{
  "d_mlp": 2304,
  "vocab_size": 8192,
  "rope_fraction": 1.0,
  "parallel_block": false,
  "init_std_down": 0.03,
  "weight_decay": 0.0,
  "schedule": "wsd",
  "final_lr_fraction": 0.0,
  "doc_mask": true,
  "steps": 8487,
  "dataset": "wikipedia_en"
}
MLP neurons of a small language model. Each row is named by its layer, matrix (down: output weights) and neuron, and shows model dimensions 224-415. Each number is 128 + 24 x the weight over its row's rms, rounded and kept within 0 to 255. Numbers have three digits each.
Before each neuron's rows, "raises" lists the tokens whose logits its output raises most directly, leaving later layers aside.

raises: "os", "os,", "o", "o.", "o,"
L7.down1615:133119128114103148152095128172140110131156140126175148151131101158152216150103163152147102147153136163111144095158157103133098155129092117144140121109116131123176121148178106130122079156160102143128156175099150069123130117140122142121174087123120108140160142129131111117090093095134132095131109118150138088130106138109094126182120105135139099104130148082090091127111123112120144116119099110135137108155137119164152179171202080133122123095141145159157158136124116108117128120145153124120122126112107091124067116102137133115148155131125107152150095124133139149168140108141126116

raises: "e.", "es.", "es", "es,", "es:"
L7.down831:119195193130133137126097135114128121127104115087127133126089110119092126069134099098115131143078137118120088137137161107149137159118115157113104119158091121146102140172150129163134127138100128140101078138088135121107141101162140107148128143096112138134094130141129177134120154077108125109135128149157140143103112142119160122104116138147109169122140113114147164135136127093140096103118121167068108153087159123116136150135135098170119141138107101134102106091128152162126090113091110132110149138163108126111125111094077141147086135169112127142150126117082123126122080133127079155

raises: " include", " have", " are", " do", " come"
L7.down56:093126117172125168135157114118143096108113131145116126111125085131117129125144087108129128116149098070139111180156140139113113151131116107109147165138133171156124123150146099126131110128120059130105150145146132136110116147087126149126096137151093146152102111092117181136128149140123141159081115133133122132127133141144151144163114094136139129162101096103121129119100120136125119164103146108150121155092120173101128120153112095088095113121115099166182122136114081128100152130129103140161141143171152120158157209139096109083163128154064156115142118104107170155106086103127118109

raises: ":", "ing:", " date:", "ation:", " by:"
L7.down106:161082143139152138134132125128057125095127169133155118123127078118096150172103116176131120141157137110145129147110141151153140156125119128114141138096128114110138111141150131135119091130128154131135139121106141189108132133157098118160131098150090155128126116165127102115138131165119121138105126139159155087141163126068118137165141179102083093129135144156122172135154081158150131147119137121142130135165132128110133111152100104094123118088146157096114136170124176110144089146093191155111107117126133116120155103126096092106126119111085103188128093122143105136128129123135113091

raises: " from", " by:", " (from", " by", " From"
L7.down480:102135132127153119100123135144120144138112153120115108112121172144136148087145144138137130140153125095149118122132146146111157136127090166169155170145144111103133160124108128098078147135143126154114116182132114105112128130115135117115102104135121107110137089159137115144124145148107135144123154094102141134090102122157172168118129138121138093110154160140098157163105177111116121120114131150077154144152120155143150128153163117118130135153137117112084120133124133112111129132158130079111131125126135155078140138134138129131129115118100119155135169111136162124084205093166106122

raises: "as", "aps", "rain", "ates", "chan"
L7.down632:110134147155144132150151137179113109136137141139101135097112171091172133175131136151121144140098152129123139090118183134151122147143115071131155110128095146145148118128122138144105137110140131134166132135140166107132154164100136091158134176118139097099186089060136132140127143127117145112131132156115118132138115151105084126120077167129103135086120117061165153140138096119109135171106090149108156104149090183101153124099111126095102126122093136143121162119107128119123134143170110078127149135143116095167145129150068145138116140171102132130159119149152155128142136146178068105

raises: " is", " was", " were", " are", " has"
L7.down690:138109095114171104071120090127119183142098123119123116141121129119128119092167125103111134114127087140142135134147146102114104118136096146132114157132123142089144173122122171129103127155090111113123140113148162135106100113097144089173116133132118110121167157115134125108118109134147117081141176115116136091113127156150098140137167117130133108159149158093102128118132124108117113100110115151152138150121154148114107177092101166125149119128162147156113152143106118156161145126125111150155141080126125104134133131121093141133143129137134114092118130112130100145126100136078125135

raises: " have", " are", " were", " include", " provide"
L7.down1490:090143091125148206125116144121116129121140108140086120116095146128119111109200101142095103150145132101150099163121169174110144131102143130076136143166138192169139139137129153125153124156103078127085142146148147110087103130117126174129089125115147169138140144132136116103161087145105119139104144086131105115161104173127151165112148087127125104174120124136121100113113120160079109109133135111159118143107123149111150129113073101097113139107112130132139128151101101141193157111099127151146131120154173156160144118182113112102147148136121147128179127109100154160111132090108135118

raises: " were", " are", " also", " respectively", " with"
L7.down745:121122126082139105116119119098110167072129143156156128107101123116117109113172130128105092169133081135151146163059163169113118113108143155129104160149113142149116126124101146174111105127122101150141119139180128111104097133124148119137099083154138151107124110166115149109133143147137143113120178094156112137133134123130145137083106119101121103182130126133106123097098134162138123119096076162128148136121112131093098102114137155128143149120122126097148146111134109122171185110111110133139164130134115133127113127162122133090120129128082115129154177142168151147112138107087136134

raises: "″N", "ore", ".3", ".7", ".5"
L7.down637:105109104115143113166079149091097122143130109147107068116111138147133125137092111105165117158067103166134161140141117147132130134110116130125151115158129139071161085081163122131137101125123120103147118101133106170131149153142140147143157100135162146149161153109134129104132136119132091105096142084097076118122126118148115162118114110181128152107139147148135113126114135108094117114091127127106161105150121116116130125137143084170135145130120092148099182121054139139136122108101117160121182133169169097126139108149115138087130072106122142141100144122104105110117090127104125148

raises: "ric", "im", "ered", "iss", "ers"
L3.down177:114094121139144131069163131083135152116153124150086164086155146119159137168115166110127128130129118134148128111101125100089085111089104130147117141130130114123098140123109087117149145096094115169188128077116171109139110133119156102166132142116097100127118132149143123131123132142135117139159120137152129116133151127118149128084134168138133150148100164138137124135118149126165119099104131130137119152113126136099132147155144142151148127129122142109131149113102157120106141142081096120095123135077132134144160134134124113141106122106093122122115120143149102135160136143104113167

raises: "ards", "ard,", "ard", "um", "orn"
L3.down425:156119127099114115160191094133181149128153129145130134126163122076147122140168101104117078107144147156177140145142153147155148142130121127162087099165112148124114171119148122128129108135152077099139098136172068136122105141110152132125122154137125141112167161110190122141125115139157058103127149193131109112123159145097139119163144141093142173144116101077070126174165107130116111164142101176148178161118153105150128169126137146120138154105115134131151127134150158121118155145183154137120137133132095086159129108134117121124097102111116139156134149139133118125135152075135130132

raises: "ian", "ians", "ia.", "ia,", "ian,"
L7.down675:100129117156132111129177152158101076112134123152122137155133112144152071122130133135154114106170104123103121103088121116134083121163111112136162101145132187112133106128117128148132089115150159168121107127111131087157136147171112099129132100127147140147144105142127181132122135133137120110095118100125111196133163140161142116137094178162114106127153120184162122101103074108107133122122085101132140126132109153142123141100153135146131134124107150159130095141151114121166146180101107095161124098089127108162095097044167161079107130152131146124137131138133152100097114129105102122

raises: " with", "side", " With", " between", " (with"
L7.down333:151133119141143134103117133143172157156180119162130118144121118112123160121104140086132152146135114148163146151119115162108161134094163156094126091114158134091112106124149117129097122098114124160136149156124108097131115126103115137152143126125154135136113166148163088138183175154136174121114126127139118162116117132100142117135106108114115093131115136088163166099190095155096144154097112115133161165161128131121140106074120149122162137082142117110125143068068112136147126112131113156117113125155109146108118124125100124159141119098152104147135136143089079123110113106123082055

raises: "ian", "ian,", "iana", "we", "ien"
L7.down1747:100098116081132143142167131153118152149073116129115161131144116135153098142099137135145105116098123151106117120196088117144138140148122200124150133105087149160116095168140138147128112122171152191146133134085121163147119133113104137134095136103145185128160122133121125126133105127130130128112106112128149136134149127125136127168160188135153145133133114139168117092136110124098123108150100148134137087098131098131100171141141119139150153120098140109117173143081143101096133127129125111128077182118122090126127118126120139126122159157086141148121077101146096107114130154075125127

raises: "ed:", "ing:", " date:", ":", "us:"
L7.down2239:141093103147086166106142043141110122131161127144132103103133122143115127123097129170115105160137131074156125098128102150166103107148114110131161164162094072112128092159141140150129108138123154140094143157065100096099155107149123147134166102133113087114135112129114107116164178104128094085159114140128104126172122108102168119161118127117105101123127108152142154115153150137115137128121167152142139119113105119156153150118154129128159109162137157118115086154107113095138120093117133128121109122130081100124127154155082125157161110106109129071131103110127142107073142110128134104

raises: "e,", "es.", "es:", "e.", "es,"
L7.down1732:123184153151167119130083119107149137100128128143151107161113082117163125066144156132081127130110129110118121160135133140136134160099178109092150127135135126125101148151133196120126077140159169130109147109117107090123111100141103111135148115144129147106129109115104109136131085155080134103126140100142164089156134119123109135140087073092120157118113117120137122088160143135112131082120110146104112117145092110093152142115112125180098107132108125102077136106167131141122116132118117104122136143153132110099117120116101136139154131128125161160070095140127084149136099156129114130

raises: " could", " would", " had", " has", " became"
L7.down704:102102101122103121083122118124103140104108156137055103093122115102126136118175120110154112157160102129158101133161108134120130140114105144124116113170114131167138118114132154113092174161143104106123141157131160161125105137164105126134138108105119124088155162160124168104173101120140115127095130137097141165151124108127079176135148132141172099130157112123120167112127097123097121116145100129180170116154087137082106121082048176084138155102157131144091125153099146111165157076144133113124135111155128150142132128156116120178114184124126121137148108108087099150118130145092142150

raises: "Ad", "Personal", "S", "Sh", "Ar"
L3.down388:127136154114133119099163145142132143120116124084088092127122187126126121118095106133114118139125145133076117152138147091124116107138148159121125118120113108119123137097132108146123162143114158130147099148104143093129131105106112171166169141088115108126187130132140082111116130145121156148114180123155068100113104167163101147088160079125092115133119112124120174137148138103151135155092134138110074144149137134139118159126111140152146132073129112102112094145129148141101125147142167139163111157163084095108153109150150130150119131090128156147057089162176119142173142126109138151

raises: "ist,", "ist.", "ism", "ism.", "ists"
L3.down11:099142102174104131157124125118116184083136141140085102133134077076157077140137124098096112137144131158108094118128109146141122147100117136105168123127073093137119156126082123102140079133142141112175156110131170129131122093134163154106088157098117148109137157127120106103130120118135160172150138156152144114138113108119103100138107126124133129128150153137166143152126096117084123097179152110094124193129115126114099136105130127095109136120136140115187096119124145141095136137137061090148135151090136122106151125154125170088124128115122127184163139156097154115147150144165133113

raises: "elling", "ort", "ink", "ale", "ific"
L7.down67:119145087094116110096136122149146186106127109104147116172122136148139161126122153102143097108175129121124138158158121135126179136156171152103117133126137169130135147084115144154103118108134124077121117125160176118137125152097133142170119132092109141143116136118167142126146165140156133105089147132160109174155119111115121104080159152171118153129107150132150126149128095089118140161135146121132167150118116110086140123171134127133128120125127096135153128142142145129135122144143106108101132134160142132100134151106149087169159134123117162121071102061140106118100154091122131161

raises: "ard,", "ard", "ault", "ield", "ach"
L7.down635:120091132116085113151145110100150149125155133077088090132122106142165116134139091125129119129089154127145093170135128127115171156104153141093089113151188123124157110116183132143145119119125070137116143151164129111112151127162120096118130140153156128100143099167124128108108092115123118143130190151108136143135088143118138127112129127150123164137128097132098133121160185147110119088106140174154125168152095108100106150131149122149126136162133147138153101116113129133147137103106172107116120111137117124129137163109126125105069140083146174099158118131135123115110130138081108122

raises: "ence", "ence.", "ental", "ents", "ence,"
L3.down2260:114112107160167145202131068121117134124112116106129104100120136151114131110138128072132102138185139100172094167165156190153093147097118132084111130133139128134154178092119131114172108074107141178108094128105163139142123137127117112122151143128113158154125151137138146149115174146099128093110145163173133156111135154112109169131137119174119153125079141105138142126134162117140168122190122063131169097139118141114141116123139129113125128157129106125149133142148137141135060099105103139181130118151140150165116141125109152153098134109142140137133135132125125131097077076130103113

raises: "ist", "ism.", "ism", "istic", "ist."
L7.down1994:174124138158116160147130140145084138086106146126124123089140143085103183132154114084116087131144116130138149109172135147118102120095120066142136153147163076098153124105103119138088132144159170132124171140130092117173111124136120137132081124096139141112131154085092129145099117132136113124105153132115108132136136140142119133132099104148092144119137164067185121136100184130130156134153143089130132139122121148123190091128148144101108113134139104136131163121133128123042097132096114078140122111135131141083183129140114143093154180113101065090138101099084138119106180135123167171

raises: " was", " is", " has", " would", " were"
L7.down1481:094141132125118121112089148109071129100117138111117137119130148131136118091156138112126105159107089135145106134158133141151157109091123112130104141158119178166161172123106147089145136132115090113113130175159175132123086167150144082176119114112108133110143163137141128095163107132096147102139115125092103107164157120112125145134136135176168124117164119110132140125086114109101109104168099132178155115148102154135096090083111134118142130100128141114103132151136150142126154147094123134149136086174157133132129091165115142148100188124160122140151116115124147173099113134096128127

raises: "oph", "o.", "o,", "ol", "o"
L7.down1351:142140095127127128136122134173171157139110149134148113144121129115123126113136120156083118150120161114159134131117191118135114100149128130165136109153128117134085131159173107163170109160148113155192155163137148126102088128118127144129149112110106156143141151140148100141132157114120121143170091150119139161114138185153152140165112102099148166115150117151129128170095082127107120094111144060134143120137153137125109141162119148081133125122145114161201127086131089161132139136123167152119166172104128090092113124135171165124124118118085163144144102105131134156121086145111123159

raises: "son,", "ential", "ence,", "ence", "ens"
L3.down165:158124149154156113128129118187107140143130147100092122124101149119105095131137140093151142113094114132133123087111116131130173119104113121096118125124109166151164164092135144139135119124158106123104139110114108153149163169132112119111189136172112105151118119111138107150106149098174098128147130133165105118154138145133157122153124127159155108111131153124114097108148143135123122135128118141107170096105099183131175115104160137157146152112115139149093136173140095089167138099115115151124104114174134117156109155089147140103102116130135163134127133185108146103110121124160133123

raises: " by", " by:", " By", "ography", "By"
L7.down1527:125137126137108128128096140128102125166118097151114124164138167127137131118117124067160130087144142102112138116101118139113155132105103135155135124139135134138152160159105158131076178080089105126134110211121157113111096160117139166091144108136121106130129117127132136181098143135116084124145138161136121093108109127140131102111134132120145082128137100162077144121124116097135128152125131162118135151147169166100137152102127118139140144179105122128092112127109104170131102100151157146142142156119140147125076122152117139098172139153112103133089148145116118139161150107112116093